From a checkpoint of a small transformer trained on Wikipedia.
Size: 11 layers, width 512, 8 heads of 64 (1 for keys and values), MLP 2048 GELU, vocabulary 8192, 33.8M parameters.
Architecture: LayerNorm before each block, rotary positions, no biases in attention or MLP, tied embeddings, attention and MLP in parallel.
Training: a variant of Adam for these matrices, 6100 steps.
MLP neurons of a small language model. Each row is named by its layer, matrix (up: input weights) and neuron, and shows model dimensions 48-143. Each number is 128 + 32 x the weight over its row's rms, rounded and kept within 0 to 255.
A block is one neuron, or neurons of one layer that tend to fire together. Before each block is what it responds to, as a language model described it from the Wikipedia text at the highest values.

Responds to: Word-initial "in". Fires on "in" as a preposition or sentence-opening "In" (In 1947, in Ayodhya), and as the in- prefix (inciting, incoherent); more weakly on final digits of years/coordinates.
L8.up1012 [ 64 134 130 149 158 161 148 189  18 157 125 147 169  38  74 149 121 108 127  69 139  70 101 132  98 120 135 129 101 130 154 135 143 176  83  75  86 155 158 133 107 145 152 103 144 173 154 121 125 164  82 167 110  74 116  99 108 141 134 156 121 133 140 150 111 124 123 166 163 152 168 138  88 117 134 124 133 117 144 119  94 117 139  89 157 109 151 122 113 147 162 147 168  75 112 140]

Responds to: End of fronted time phrases. Last token of a sentence-opening time adverbial, usually a year's final digit before the comma (In 195|5, From 1926 to 193|3), also day, May, years.
L8.up894 [141 130 165 181 168  98 131 191 149 143 116 117 164 147  92  72  95  89  95 129 163 107 164 163 106 105  75 100  78 112 133 145 186  80 119 141 186 146 174 133 164 124 162 174  56 117  73 124 145 117  98 121 117 184  87 121 116 187 119 140 195 133 169 109 102 118 182 163 127 124 120  90  92 106  51 123  84 127 115 140 201  91  87 146 101 117 225 124 119 124 157 126 152 197 141  65]

Responds to: Word-final suffixes, section headings. Fires on inflectional endings (-ing, -s, -ed) and head nouns or verbs in Wikipedia section headings and career/music/sports prose, e.g. "Performance-s", "finish-ing", "recover-ed", "made".
L2.up258 [127 115  81 123 153 125 157 151 123 161  65 103 176  58 100  91 153 100 155 149 103 114 148 166 159 179 126  83 118  79 133 188 139  84 142 165 125 136 174 101 120 124 181 140  99  96  76  83 144 145 139 100 122 133 107 125 153 126 144 141 113 131 148 157 142  99 183 151 110 178 148  55 178 123 188 109 112 174 138 137 147  91 151 192  87 113 146 192 100 113 121 127 103 133 191 167]
L2.up543 [111 149 137 246 130 110 138 163 105 110 127 136 101 177 185 122 109 131 117 120 141  98 109 168 124 127 120 146 143 120 141 161 140 119  68 192 148 120  96 101 128 166  99 137 104 123 126 122 111 152 103 179  95 127  98 133  75 151  98 162 156 130 139 118  63  85  63  88 134  87 127 114 100 112 153 111  91 195 142  75 166 116 102  84  72 158 177 158 143  98 137 129 121 117  93 136]
L2.up1351 [173 102  95 106 121 144 140 115 131 109 145 130 155 185 132 162 162 162 139 117 150 112 134  86 152 125 123 112 130  58 153 119 174 185 175 137  91 184 134  84 139  90 108 143  69 108 100  80 125 122 129  90 131 148 116 109 119 142  88 132  60 101 136 143 107 157  69 119 101 115 139 139 138 140 182  87 116 164 162 104 142 111  94 194 128 163 192 136 152  77 104 223 133  86 172 127]
L2.up1355 [177 127 156 181 153 122 161 160 135 140 104 128  91 150 130 113  95  65 136 166 179  79 164 152 110 156  84 120 108 119 176 173 163 123 128 161  99  99 118 134 108 124 102 110 115 139 176 156 121 103 160 133 102 116 147 101 146 189 159 145 157  80 176 152  96 141  86 128 175 153 113  37 130 111 146 118  90 185 176 129 148  95 164 126 109 136 118 114 148 111 139 148 112  76  98 153]

Responds to: Dates in narration. Month names right after a day number, plus decade "s" and final year digits, in dated history narration: "On 7 April", "the 1860s", "In 2016".
L4.up89 [101 142  80 172 153 120 120 117 135 151 117  77 141 167 102  77 137  93  71 146 184 135 157 169 113 112 182 110 150 117 160 150 142  95 136  94 145 107 150 146 105  66 149 146  84  95 104 102 146 126  73  86 138 138 164 125 143 182  73 162 112 110 127 125 113 177  97 161 147 164  71  59  95 193 122 105  87 151 114 120 148 126  98 155 163 131 153 125 110  88 131 150 160 145 152 128]
L4.up141 [118 142 168 144 151 102 149 147  93  80 149 112 151 162 109 181 130 137  98 120 155 129 147  95 160 137 147 175 152  97 181 158 186 133 104 104  79 110 183 169  94 116  86  97 115  55 168 151 131 114 121 105  65 119 119 127 123 137 134  77 237 154  65 167 139  96  96 138 133 150 136 132 118 149  71 132 170 123 126 110 174 162 100 119 107 128 113 173  58 145 166  70 164 109 105 103]
L4.up272 [143 124 169 141 144 154 158 140 153 121 123 194 110 130 109 157  55 124  98 155 193 155  91 102 125 110 153 129 101 117 156 113 143 186 131 172 119 107 122 110 105 127 124  68 116 123 106 156 179 119 153 142 128 146 145 137  95 187 142 134 151 121 152 169 111 111  65 153 144 134 152 136 121 118  96 100 133 124 116  97 140  96 146 198 107 141 103  96 176 170 183 136  97 123 133  88]
L4.up864 [108 117 109 119  72 102 155 102 118 161 107 111  76 102 122  88 123 135  77 145  71 134 132 115 129 142 174 117 154  90 119 142 159 127 142 182 153 115 163 137  65 142 162 110  54  76 169 173  96 129 105 114  82 108 147 123 141 159 153 132 174 143 116 140  81 112 190 107 155 147  95  79 149 127 127 163 122 107  67 154 152  85 132  89 173 198 127 145  94 145 175  81  97  72  64 114]
L4.up867 [162 156  64 128 143 122 158 111  93 190 165 139 155 168 124 144 156 100 129 136 118 151 130  74 168 108 115 133 117 135 120  98 108 159 155 204  90 141 168 142 111 134 117  72  81 136  91 124 142 127  83 183 108 177 127 132  69 132 112 149 108 194 153  88 141 143 110 192  56 156 150  97 123 137 107 111 106 143  95 147 117 119 110 169  94  94 142 146  91 121 142  86 107 118  78 131]
L4.up936 [127 155 145 127 124  81 137 182 145 194 171 118 153  87 136 132 134 152 174 160 124  81 109  88 117  90 138 160 126 131 169 134 115 118 114 105 156 120 108 111 139 101 199 112 108 137 123 208 133 164  88 133  98 104 169 123 118 134  89 181 132 132 161 159 123 109 153 177  96 124 111  96 159 190 107  91 144 147 125 164 134  79  86 141 105 183  91 101 105 148 104 172 108 164  90 119]
L4.up1198 [135 123 135 179  96  98 141 160 109 167 130 142 171 138  96 147 112 148  64 142 107 191 152 116 127 157  69 168 102 115 168 146 138 103 131 127 114  93 148 167  77  91 139 153 132 135 102 182 127 181  49  50  95 122 102 106 132  91 134 149 171 138 158 204  99 133  87 177  92 143 192 106 101 153 128  79 119 129 127 114 180 101 120 112 164 104 172 157 165 131 130 107 176 107 123 169]
L4.up1264 [106 138 164 135 138 139 119 156  70 134 157 122 154 116 138  88 172 175 163 126 126 136  91 134 115 139 145 110 180 146 132 205 119 152 167 141 120  84 173 196 201 137  67  80 162  67 112 168 132 102 101 104 117 103 161 122 112 139 171 155 118  85  87 168 108 133  80 103 113 113  82  99  97  87 101 145 135 135 115 101 161 114 104 104 129 120 109  98 141 154 178 159 132 143 159 125]
L4.up1267 [115 133 149 133 113  89 170 155 117 151 128  93 193 151 192 141 104 147 122 105 139 202 168  97 122 157 143 184 155  64 156 149  91 130 110 100  66 117 170 147 142 122 143 100 129  89 135 169 175 130 162 126 133 135  38 138 160 121 164 158 107  45 121 126 146  86 116 203 103 141 131 110 105 114 150  99 106 186 187 110 156 149 125 101 119 158 132  81 106 103 107 187 153 154  75 134]
L4.up1373 [131 129 109 198 124  82 155 163  98 182 103  77 164 100  85 107  62 149  88 164 159 161 157 102 163 135 188 130 175 133 193 111 135 163 159  85 125 104 126 108 114 126 140  53 128 136 157 118 229 213 140 142 101 135 152 154 169 173 173 139 182 114 117  69 113 128  95 144 110 141  77 136 101 116 125 174 156 150 108  84 127 140 113  96  61 118  91 132 138 136 174  74 110 136 148  90]
L4.up1528 [122 129 194 184 145 133  87 113 119 126 160 151 199 131  83 124  64 117 110 138 164 186 123 137 155 129  82 161 147  74 162 127 131 120 124 119 109  86 134 160  90  94  85 166  94 144 113 127 120 134 137  91  59  84 111 146 133 164 132 141 170 140  92 181 120 138  31 166 124 156 172 124 128 139 110 117  87  50 144  99 184  95  65 159 147 135 126 138  88 104 170 146 188 103 111 126]
L4.up1753 [ 41 102 132 183 145 124 130 192  61 154 148 195 147 110  84 118 129 174 122 168 167 191 171 144 153 166  97 151 126  65 151 143 109 170 120 120 136  80 113 175  86 114 108  76 162  49  89 164 160 184 130 115 127 162 133 113 118 142 200 145 187 138 133 170  70 170 108 151 130 105 165  98  93 162 111 136 149 137 171 132 155 111  86 107 107 176  93 109 118 101 218  91  78 101 115  82]
L4.up1822 [129 103 128 122 114 121 128  88  75 119 152 202 152 136  95 159  89  88 120 119 179 205 127 166 138 194 102 156 133 140 142 132  98 158 173 130 124 106 141 191 136 144 192 122 126 149 123 168 217 152 130 148 148 120 128 167  96 136 155 118 123 117  77 105 100  71 135 161 128 153 124  98  87 140 157  90 106 107 187 159 157 103 109 127 127 146 152 125 146  44 152 128 100 108 103 117]
L4.up1951 [ 79 141 123 136 108 145 134 182 108 197 128 142  73 109 118 187  94  80 122 162 116  95 121 181 172 163 133 120 127 119 160 116 104 186 170  99 217 159 123 163 120 112 132  52 143  88 131 181 106 143 134 109  40 156 138  88  99 132 150 115 188  99 125 135 109 154 142 184  66 136  88 150 150 168 126  99 147  85 113 152 170 104 165 130 182 188 144  76  97  97 108 179 145 132 107 129]
L4.up1981 [ 60 133 198 168 176 106 127 129 134 143 156  90  89 123  55 113 105 108 112 131 126 117  81 120  71 157 121 152  77  70 128 110  77 126 118 119 141 115 107 129 154  88 132 172 117 114 193 149 128  95 121 111 166 140 176 161 171 130 155 132 128  95  68 129 128  60 140 155  70 134 108 156  90 144  96 141 137 148  95 137 137 123 139 110  79  91  98 151 150 110 156  90 123 143 154 149]
L4.up1988 [ 31  91 139  67 140 101 162  82 104 136  47 148 104  96 149 144 167 114 115 157 136 158 115 148 166 110 176 110 144 122 128 136 200 175 116 140 114 173 161 132 113 163 152 114 125 135 129 182 186 164 155 140 144  90  91 185 152 142  95 131 132 140 155  97 123 151 119 190  94 138  72 117 122 177 148 135  93  95  92 148 109 114 115 113 104 134  68 124 106  83 169 171 114 106 111 156]

Responds to: Finite main verbs. Main finite verb right after its subject, often a past-tense ending piece, in biographies, sports and history, e.g. signed, made, elicit-ed.
L4.up4 [135 151 105 131 140 140 165 160 122 171 113  98 161  71 144 128  87 144  97 135 121 193 149 127  98 135 106 163 135 142 168  77 164 160 151  86 113 124  95 145 162 112 122 155  98 126 111 136 133 141 125  98  98 147 169 151 112 143 102 137 113 119 157 131 155 124 104 100  80 103 133 126 133 115 146 117 107 124 142 106 106 115 118 156 159  98  60  97 140  38  90 167 104  98 176 147]
L4.up10 [112 153 112 128  98 128 169 115 125 108 114 178 203  83 148 166 117 119 128 139 137 140 137 165 155 138 157 160 127 119 130 115 167 144 103 183 119 119 179  70 168  96 145  85 100 114 108 119 194 133 132 131 115 124  72 112 124  77  83 157 176 102  69 130 103 137 138 152 118 171 149 127 116 112 128  81 126 120  93  80 102 178 172 200 162 180 120 162 121 120 134 155 122 122 150 131]
L4.up103 [120 188 153 129 127 183 103  84 117 172 103 196  84 160 149 100 129  87 113 140  86 128 170 104  85 102 115 131 147 119 163 139 134 167 141 135 145 101 128 143 130 117 136  99  65  84 150 111 179  89 101 134  83 141 113  85  74 130 140 104 103 144  94 123 140 128 114 109  54 156 133  93 132  98  90 142  74 176  64 103 134 164 131 185 149 147 137 113  75  89  58 163 134 141 157  94]
L4.up352 [153 143 133 152  65 105 169  98 172 123 144 110 133 111 181 136 138 135  96 185  92 122 155 136 135 176 110 134 150 104 177 129 124 161 126 129  50 136 162 170 113 136 219 160 140 103 131 117  78 132 168 127  78 138 119 117 113 141 156 134  89 102 159 149 128 112 104  92 142 176 113 102 161 139 121 141  87 119 147 139 212 109 129  81 117 108 120 112 134  61 122 160 106 125 152 125]
L4.up419 [104 111  83 168  73 143 137 157 106 124 113  75  93  71 164 132  86 157 157 137 137 158 131 161 131 173 135 155 149  88 127 100 151 127 164 107 122  78 144 104  92 127 139 105 162  74 140 105  65 107  88 102 131 124  51  78 173 109 131 187 190 105 166 124  49 165 105 130  87 165 139 131 140  66 103  83 109  86 121 106 108 119 140 122  66 203 154 113 184  98 151 102 137  77  39 140]
L4.up745 [134 145 166 174 165  94 135 104 169 109  83 149  98 159 175 126 148  79 102 110 161 210 154 126 156 108 148 150 135 112 194 107 123 106 178  76 156 181 212 139 116  81 144  87 125 110 102 161 182  74 165 158 131  89 150 190  87 152 116 109  85  81 112  82 114  83 146 160 123 128 114  62 162 135 137 158  91 140 170 161 189 155  81 158 153 163 103 154 120  94 106 148 125 157 159  60]
L4.up804 [136 116 144 131 104 137 121 114 161 150 126 187 138 135 194 142  74 138 167 110  99 113 194 168 118  84 110 118 165 166 161 117 145 156 145 140  97 169 145 148 141 183 174 156 106 130  80  71 152 101  96  93 122 145 112 147  80 184 131 129 141 161 120 120  56 176 157  83  95 190 125 120 119 113 144  86 106  89 129  75 129  85 158 110 157 119 110 103 101 104 134 205 127 106 161 101]
L4.up938 [141 105 169 181  97 107 114 138 140 142  86  80 161  68 154  78 144 127  80 102 172 115 163 169 122 120  96 144 154 144 127 130  96 132 171 170  94 133 145 116  70 128 154 158  77 126  90 138 144 183 133 155 132 143  98  86 106 107 174 109  97 113 157 176 110 126 136 146 139 189 119 102 148 123  73  98 123 128 125 137 214 177 143 143 135 155  88 113 133 137 167 161 129  96 123 160]
L4.up987 [154 172 196 120 103 157 155 117 113 160 137 154 171  40  72 125 165 145 106 191  98 161 137 121 118 164 102 147 178 128 138 143 137 146 156  97 114 174 150 194 112 163 150  86  81 117 178 111 158 102 135 126 103 144 121  84 127 121 128  84 109  98  83 172 119 143 155 125  57 173 144 116 116 100 124 160 116 176  97 130 117 158 100  97  58 104 156 183  76 129 191 103 135 130 102 117]
L4.up1150 [155 123  86 130 125 128 139 166  87 127 179 129 113 137 121 202  65 117 120 132 167 178 168 118 138  76 166 156  80  60 120 171 194 137 109 146 237 162 218 142 129 106 115  94 130 131 129 178 147 149 156 136  89 147 120 145 121 146 126  82  72  73 113 176 104 137 100 131 109 134 124 124  90 177 158 150 150  93 185 132  94 142 170 169 112 134 200 155 102  63  76 115 132 110 107 143]
L4.up1227 [165 121 126 112 125 153 133 153 103 104 116 122 155 139 176  88 155 101 131 169 102 120 148 218  92 146  77 128  99 112 172 193 107 101  84 135 112 120 188 135 141  84 117 141  57 179  76 132 170 118 186 100 159 128 139 182 111 107 148  76  91 107 149 142 127 119 126 191 125 185 116 132 121 125 139  78 119 129 169 147 114 162 133 159  87 115  71 164 181 118  86 148  79 128 135  81]
L4.up1297 [ 99 148 171 180 145 188 149 101 126 173 173  96 106 144 151 103 101 157  80 131 146 110 168 116 123 130  62 133 113 102 181 185 170 121 177 176 111 123 117 152  84 114 191 139  93 137  53 136 117 134 182 143 135 126 149 173 134 125 109  94  77 155 154 163 126  90 181 143 192 142  97 169  75 128 119 129  90 107 171 104 161 135 150  64  98 136 115  96 107 111  92 129 130  68 135 143]
L4.up1588 [110 167 160 132 130 145  89 162 169 150 105 130 137 106 183 171 132 128  97 115 104 126 137 136 111  60 130 143 123  81 167 140 150  96 120 139 139 154 162 118 123 149 155 131  73 143  58 119 100  91 124 126 128 143 159  74  95  99 133  55 122 135 172 202 120  93 184 129 123 161 117 126  91 142 112 136  88 170 102 114 184 163 142 199 146  85 149 123 120 129 101 147 161 119 138  98]
L4.up1612 [ 97 120 178 175 129  92 104 110 139 152 123  97  99  75 128 168  86 119 118  90 153 123 152 146 105  84 106 152 159 119 159 177 148 146 159 154 175 142 132 195 133  69 131 100 100 100 103 179 109 107 114 173 160  71 155 136 127 129 143 108 134 142 139 125 100 126 155 101 140 132 149 123 128 186 104  97 168 116 154 127 119 136 172 117 108 134 145  67 107 119  90 201  90 156 120 100]
L4.up1752 [161 153 140 149 148 141 179 158 148 191 161 191 103  62 105 123  82 114  87 154 159 136 127 132 154 106 154 168 112  99 136 187 141 107 166 108 107 134 175  92  87 183 179 149 139 144  87 143 100 133 130 141 140  94 124 113 141 138 132 151 205 102  99 116 120 116 106 123 149 128 121 120  65 127 147 120  73 103 193 111 147 106  92  94  85 155 146 155 103  99 102 171 101 146 128  77]
L4.up1841 [104 162 101 172  96 132 163 148 127 153 131 138 158  70 124 132 120 146 161 203 161 153 203 211 127 158 143 198 129 114 156 161 126 137 123 123 173 140 198 116 112 148 194 106 105 119 147 142 163 117 159  90 118 108 121 194 139 120 138 120 138 115 158 146 134 131 124 129  80 162 102 126 109 145 127 121  90 106  81  92 181 179 136 127 121 116 162 104  88  60 118 169 109 133 142  78]

Responds to: The preposition "in". The word or word-prefix "in", often opening a phrase after a comma or period, as in "in this case", "In addition", "inscribed"; occasionally year digits.
L4.up139 [122 184  53 139  97  93 187 174  84 130  40 139  87  79 105 134 126 139 121 133  95 130 106  91 104 116 158 176  91 120 187 112 139 170 109 116 108 138 155 153  93 121  91 102 114 147  67 202 150  46 110 117 138 173 144 147 101 138  98 123 201 141 125 113 126 170 105 176  86 154 194  85 157 164 135 127  96 131 105 141 132  85 132 141  82 109 144 131 105 151  84  93  88 164  87 153]
L4.up178 [ 53 102 157 113 117 100 129  73 105 141 172 120 142 130 158  93 150 118 183 113 115 134 138 124 190 101 137 120 114  96 122 138 142 186 123 154 152 128 162 212  97 155  95 130 133 113 142 129 154 127 106 145 127 161 147 102 127 142 115 112 137 108 102 134 139 141 135 134 144 129 190  57 120 123 104 146  41 147 116 112 126 145 130 105 142 188 101 157 141 131 105 181 127 174 164 111]
L4.up332 [118  93 173 123 122 103  99 104 101 154 141 108 115 107 154 138  96  47 125 161 119 121 155 167 149  65 103  91 127 124 121 101 150  97 100 118 135 203  83 127  79 136 127 149 124 173  55 180 128 111  63 107 143 147  80 173 144  97 117  83 159 131 159 160 103 102 181 107  52 140 136  83 138 125 110 125  52 148 149 125 157 116 135 200 104 114  95  97 144 153 170 174 140 121  92  85]
L4.up411 [117 130 143 130  82 119 138 122  85 212 119 138 173 126 150 145  91 163 139 123 174 122 110  99 177 121 194 192 114  95 152 138 153 126 103 154 102 162 175  88  71  94 147 160  93 112 130 132 151  94  59  79  95 155 150  67  64 137 161  67 162 109 161 141 139 123  94 198  88 119 172 120 111 153 160 134  98  97 121  72 101 124 108 154  96 178 100 123 183  94 109 156 176 134 112  55]
L4.up499 [159 159  95 165 159 129 115 130  45  61 118 174 117  97 149 103  79 137 114 175  90 135 152 121 106  76 122 206 123 127 142 162 128 144  90 161 105 167  59 135 108 110 149  82  82 122 107  93  94 114 141  71 122 129 134  55 122 139 158 121 104 151  97 185 132 173 148 147 138 126 110 110 112  99 101 115  74 131 126 158 104 118  95 148 101 133 149  87 165  87 190 151 139 126  61 158]
L4.up604 [ 85 180 128 110 119 142 122 141 119  71 136 171 114 116 149 122 149 148  58 130  91 160 101  73 188 183 154 142 166  79 164 177 233 179 119 153 104 144 188 159  77 158 150  82 147  90 114 168 168 110 113 117 115 146 124 157 108 128  95 126 141 129 140 144 159 150 111 121 161 126 111  94 140 135  95  90 113 156 137  93 113 126 147 172 173 103  89 111 148  33 169 110  82 115  90  88]
L4.up712 [186 201 133 155 140 125 184 136  73  99 178 135 117 106 155 137  95 110 154 153 169 119 199 194 142  59 115 187  67 144 168 181 213 217 100  93 134 132 137 157 219 177 103 119 159 145 101 178 165 146 100 130 111 136 132 147  52 139  90 106 127  94  81 142 181 136 104 167 132  84 191 117 165 121 130 116 110 131  82  88 105 136 115 112 107 120 156 156 135 160 164  93 138  57 143 128]
L4.up812 [ 99 183 138 106 148 118 179  51  92 192 106 129 151 164 155 149 127  81 148 123 148 107 158 124  81 131 124 138 163 142 160 103 160 147 105 147 117 180 144 110  71  84 118 124 129 133 147 105 140 154 164  55 123 164 151 107 152 163 148 140  63 130  92 142 145 111 138  81 132 110 198 111 118 139 132 117 108 109 133 115 111 108 117 172 147 109 110 165 124 102 162 130 119  83 105 146]
L4.up828 [ 97  95 164  92 127 143  66 172 115 165 121 179 148 136  92 139 143  81 116 124 137 104 148 154 167 126 109 121 104 123 190 143 192 158 119 124 154  75 138 132  16 110 157  90 107  68 126 107 101 141 111  65  55 148 144 121 115  91 140 145 115  99  92 107 110  91  73 130 125 131 116 116  72  90 102 100 167 114 107 135 134  91  76 119 155 164 145 131 117 191 129 202 155 170 161 142]
L4.up893 [ 91 183 137  67  77  87 132  99 113 146 156 136 154  96  97 114 187 112 175 155 105 115 127 148 160 136  86 118 110 101 152 153 173  96 155 169 159 175 129 118 147 122 115  95 109 116  78 139 105 187 121  91 143 120 109 186  91 109 104 158 188 103 114 157  87 119 128 142 176 194 127 135  98 159 124 175 157 142 120 160 199 115 140 149 111 130 147 111 150 136 147  93  89 147  86 131]
L4.up915 [144  99 123 129 135 122 124  87 106  85 189 142 148 119 141  86 162 146  94 122 126  78 126 100  79 122 182 134  75 106 136 154 139 146 159 167 164 115 145 153 142 145  94 139 154 164 131 124 122  90 156 163 118  97  95 121 126 178 148  94 117 106  96 123 118 128 117 185 121 158 149 147 117  58 154 117 123 108 149 136 110 123 113 183 118  86 143  99 106 124  86 159 159 128 135  50]
L4.up1230 [151 133  93 122 122 109 167 156  66  83 132 145 159 120 176 129 120 137  97  93 139 155 138 175 144 137 175 151  99 146 206 210 114 138  92 142 209 122 127 122  90  93 103  93 115 119 125 188 152  99 136 128 102 155  97  48 145 145  99  56 108 109 136 178  98  94 136  89 117 132  84 131  98 112  97  95 115 118 196  92  99  87  71 138  92 123 131 184 200  97  87 134 139 132  99  91]
L4.up1265 [161  95 136 144 115 181 175  90  66 140 182 130 190 102 121 215 169  84  99 142 109  86 160 111 179 149 125 153 140  93 134 150 123 117 119 204 142 103 118 125 134 116  98 128 161 132 131 170 143 151  91  34  87 170  91 173  52 129 146 150 138 127 173 105  75 127 134 143 131 134 128 105 126 112 142  80 130 113 128 153 123 177 109 168  96 104 150 139 142  79 145 125  91  74  88  81]
L4.up1369 [107 154 118 117 127 125 108 144  77 109 219 158 106 106 125 116 100  95 105 122 150 143 171 101 126 134 131 200 150  39 196 169 154 153 147 115  85  33 141 156 125  61 153 166 111  75 141 177  97 139 122 126 148 128  49 149 125 102 117  94 130 133  80 162 104  98  91 168  94 136 212 181 143 139 124  92 111 137 140  87 102 171  89 168 119 135 173 118 128 137 108 184 143 146 196 120]
L4.up1518 [136 152 202  70  94 118 134 135  77 166 134 170 115 151 102 166 148 140  59 168 105 128 129  91 106 118 163 157 120 119 178 110 158 170 117 118  98 176 121  96 136 134  95  99 114  98  88 112 166 103  83  78 142  89 159 106 122  49 127 148 132 122 185 115 109 122 119 156 124 117 122  82 117 164 143  86 143 140 109  98 130 141 184 136 114 191 162  71 135 199 100 164 132 113  93 116]
L4.up1837 [121 123 114 116  81 169 167  82  80 150 161 121 137  54 168 147 133  91 125 176 112  89 181  89  99 116 173  92 119 144 126 107 184 199 153 165  78 177 110  92 105  92 117 144 171  84 114 129 141 152  94  95 108 186  83  76 154 162 126  99 158 160 139 140 120 137  79 149  96 135 103  97 162 180 186 111 135 165 157  57 128 155 131 135 138 167 118 171 123 129 125 121 157 112 172 152]

Responds to: Sentence-initial "In". The word In opening a sentence or paragraph, usually before a year or time phrase ("In 2002,", "In February 2008"); weaker on word-initial In- (Inspector, Int) and scattered word pieces.
L2.up339 [163 135 121 115  86 140 157 140  99 149 122  99 146  88 116 110 121  64 129 152 188 148 134 108  66  88 194 120 130 137 121 126 185 146  98 138 144 123 133 119  39 109 164 138 113 129  59 149 172 190 104 121 171 113 115 108  61 134 152 161 108 111 122 160 107 122  81 175  84 167 165  93 135 119 150  90  96 107 186 113 131 128 132 163 153 159 153 127 208 106 123 201 140 121  99 148]
L2.up392 [186 197 130  86 144 104 103 126  91 115 138 108 183  78 112  93  60 168 145 126  95 150 120 178 125 122 158 133 140 150 131 127 129 124 122 165 106 109 143 192 190 174  95 130 118  97 125 136  73 116 138  92  91 113  82  86  90 130 104  83 114  84 150 131  89 141 150  98  24 131 146 104 120 147 166 132 105 178 172 126 135 115 163 118 132 146 157  86 148 139  88 143 133 168 123 127]
L2.up647 [142 165 142 103 145 104 131 191 110 164 146 108 165  99 171 116 167 138 128 138  93 150  80 150  69 107 104  79 155  99 107 116 153 183 134  74  98  79 186 108  92  86  75 128 126  22 117 156 155 138 108  85 120 145  79 144 101 138 146 124 134 187 176 169 145 134 119  86 155 146 118 132 122 139 127 102 163 113 120  59 158 114 133 197 139 133 154 152 128 145 106 123 117 162 131 157]
L2.up819 [172 143 127 104 191  69 179  97 124  96  75 108 127 117 145  88  79 143  71  86 174 166 113  99 126 114  96 134 139 124 134  95 128  99 129 123 127 125 175 117 141  58 106 144 103 110 182 134 113  37 160 154 120 159 165 101 123 119 113 127 137  75  98 172 119 132  83 117 162  98 134 101 124  76 115 113 102  80 187 129 143  95 132 169 166 130 186 131 154 118 121  93 110 158 168 112]

Responds to: Verb before preposition. Verbs, mostly past participles or endings like -ed, that are about to take a preposition or by-phrase, as in based in, led by, focused on.
L8.up244 [145 128 226 172 111 149 118 110 179  83 172 183 116 162 121 151  73  88 130 147  59 166 138 156 110  85 186 130 161 115 188 168 118 121 165 165 124 181 125 113 160 127  99 139  77 160  93 115 168 121 113 127  99  96 166  63 100 107 108 107 140 120 161 168 149 111 197 170 146 139 121 108 136  95 117 136  69 120 155 133 161 113  98 129 133 107 145  74 135 145 118 164 168 119 120  97]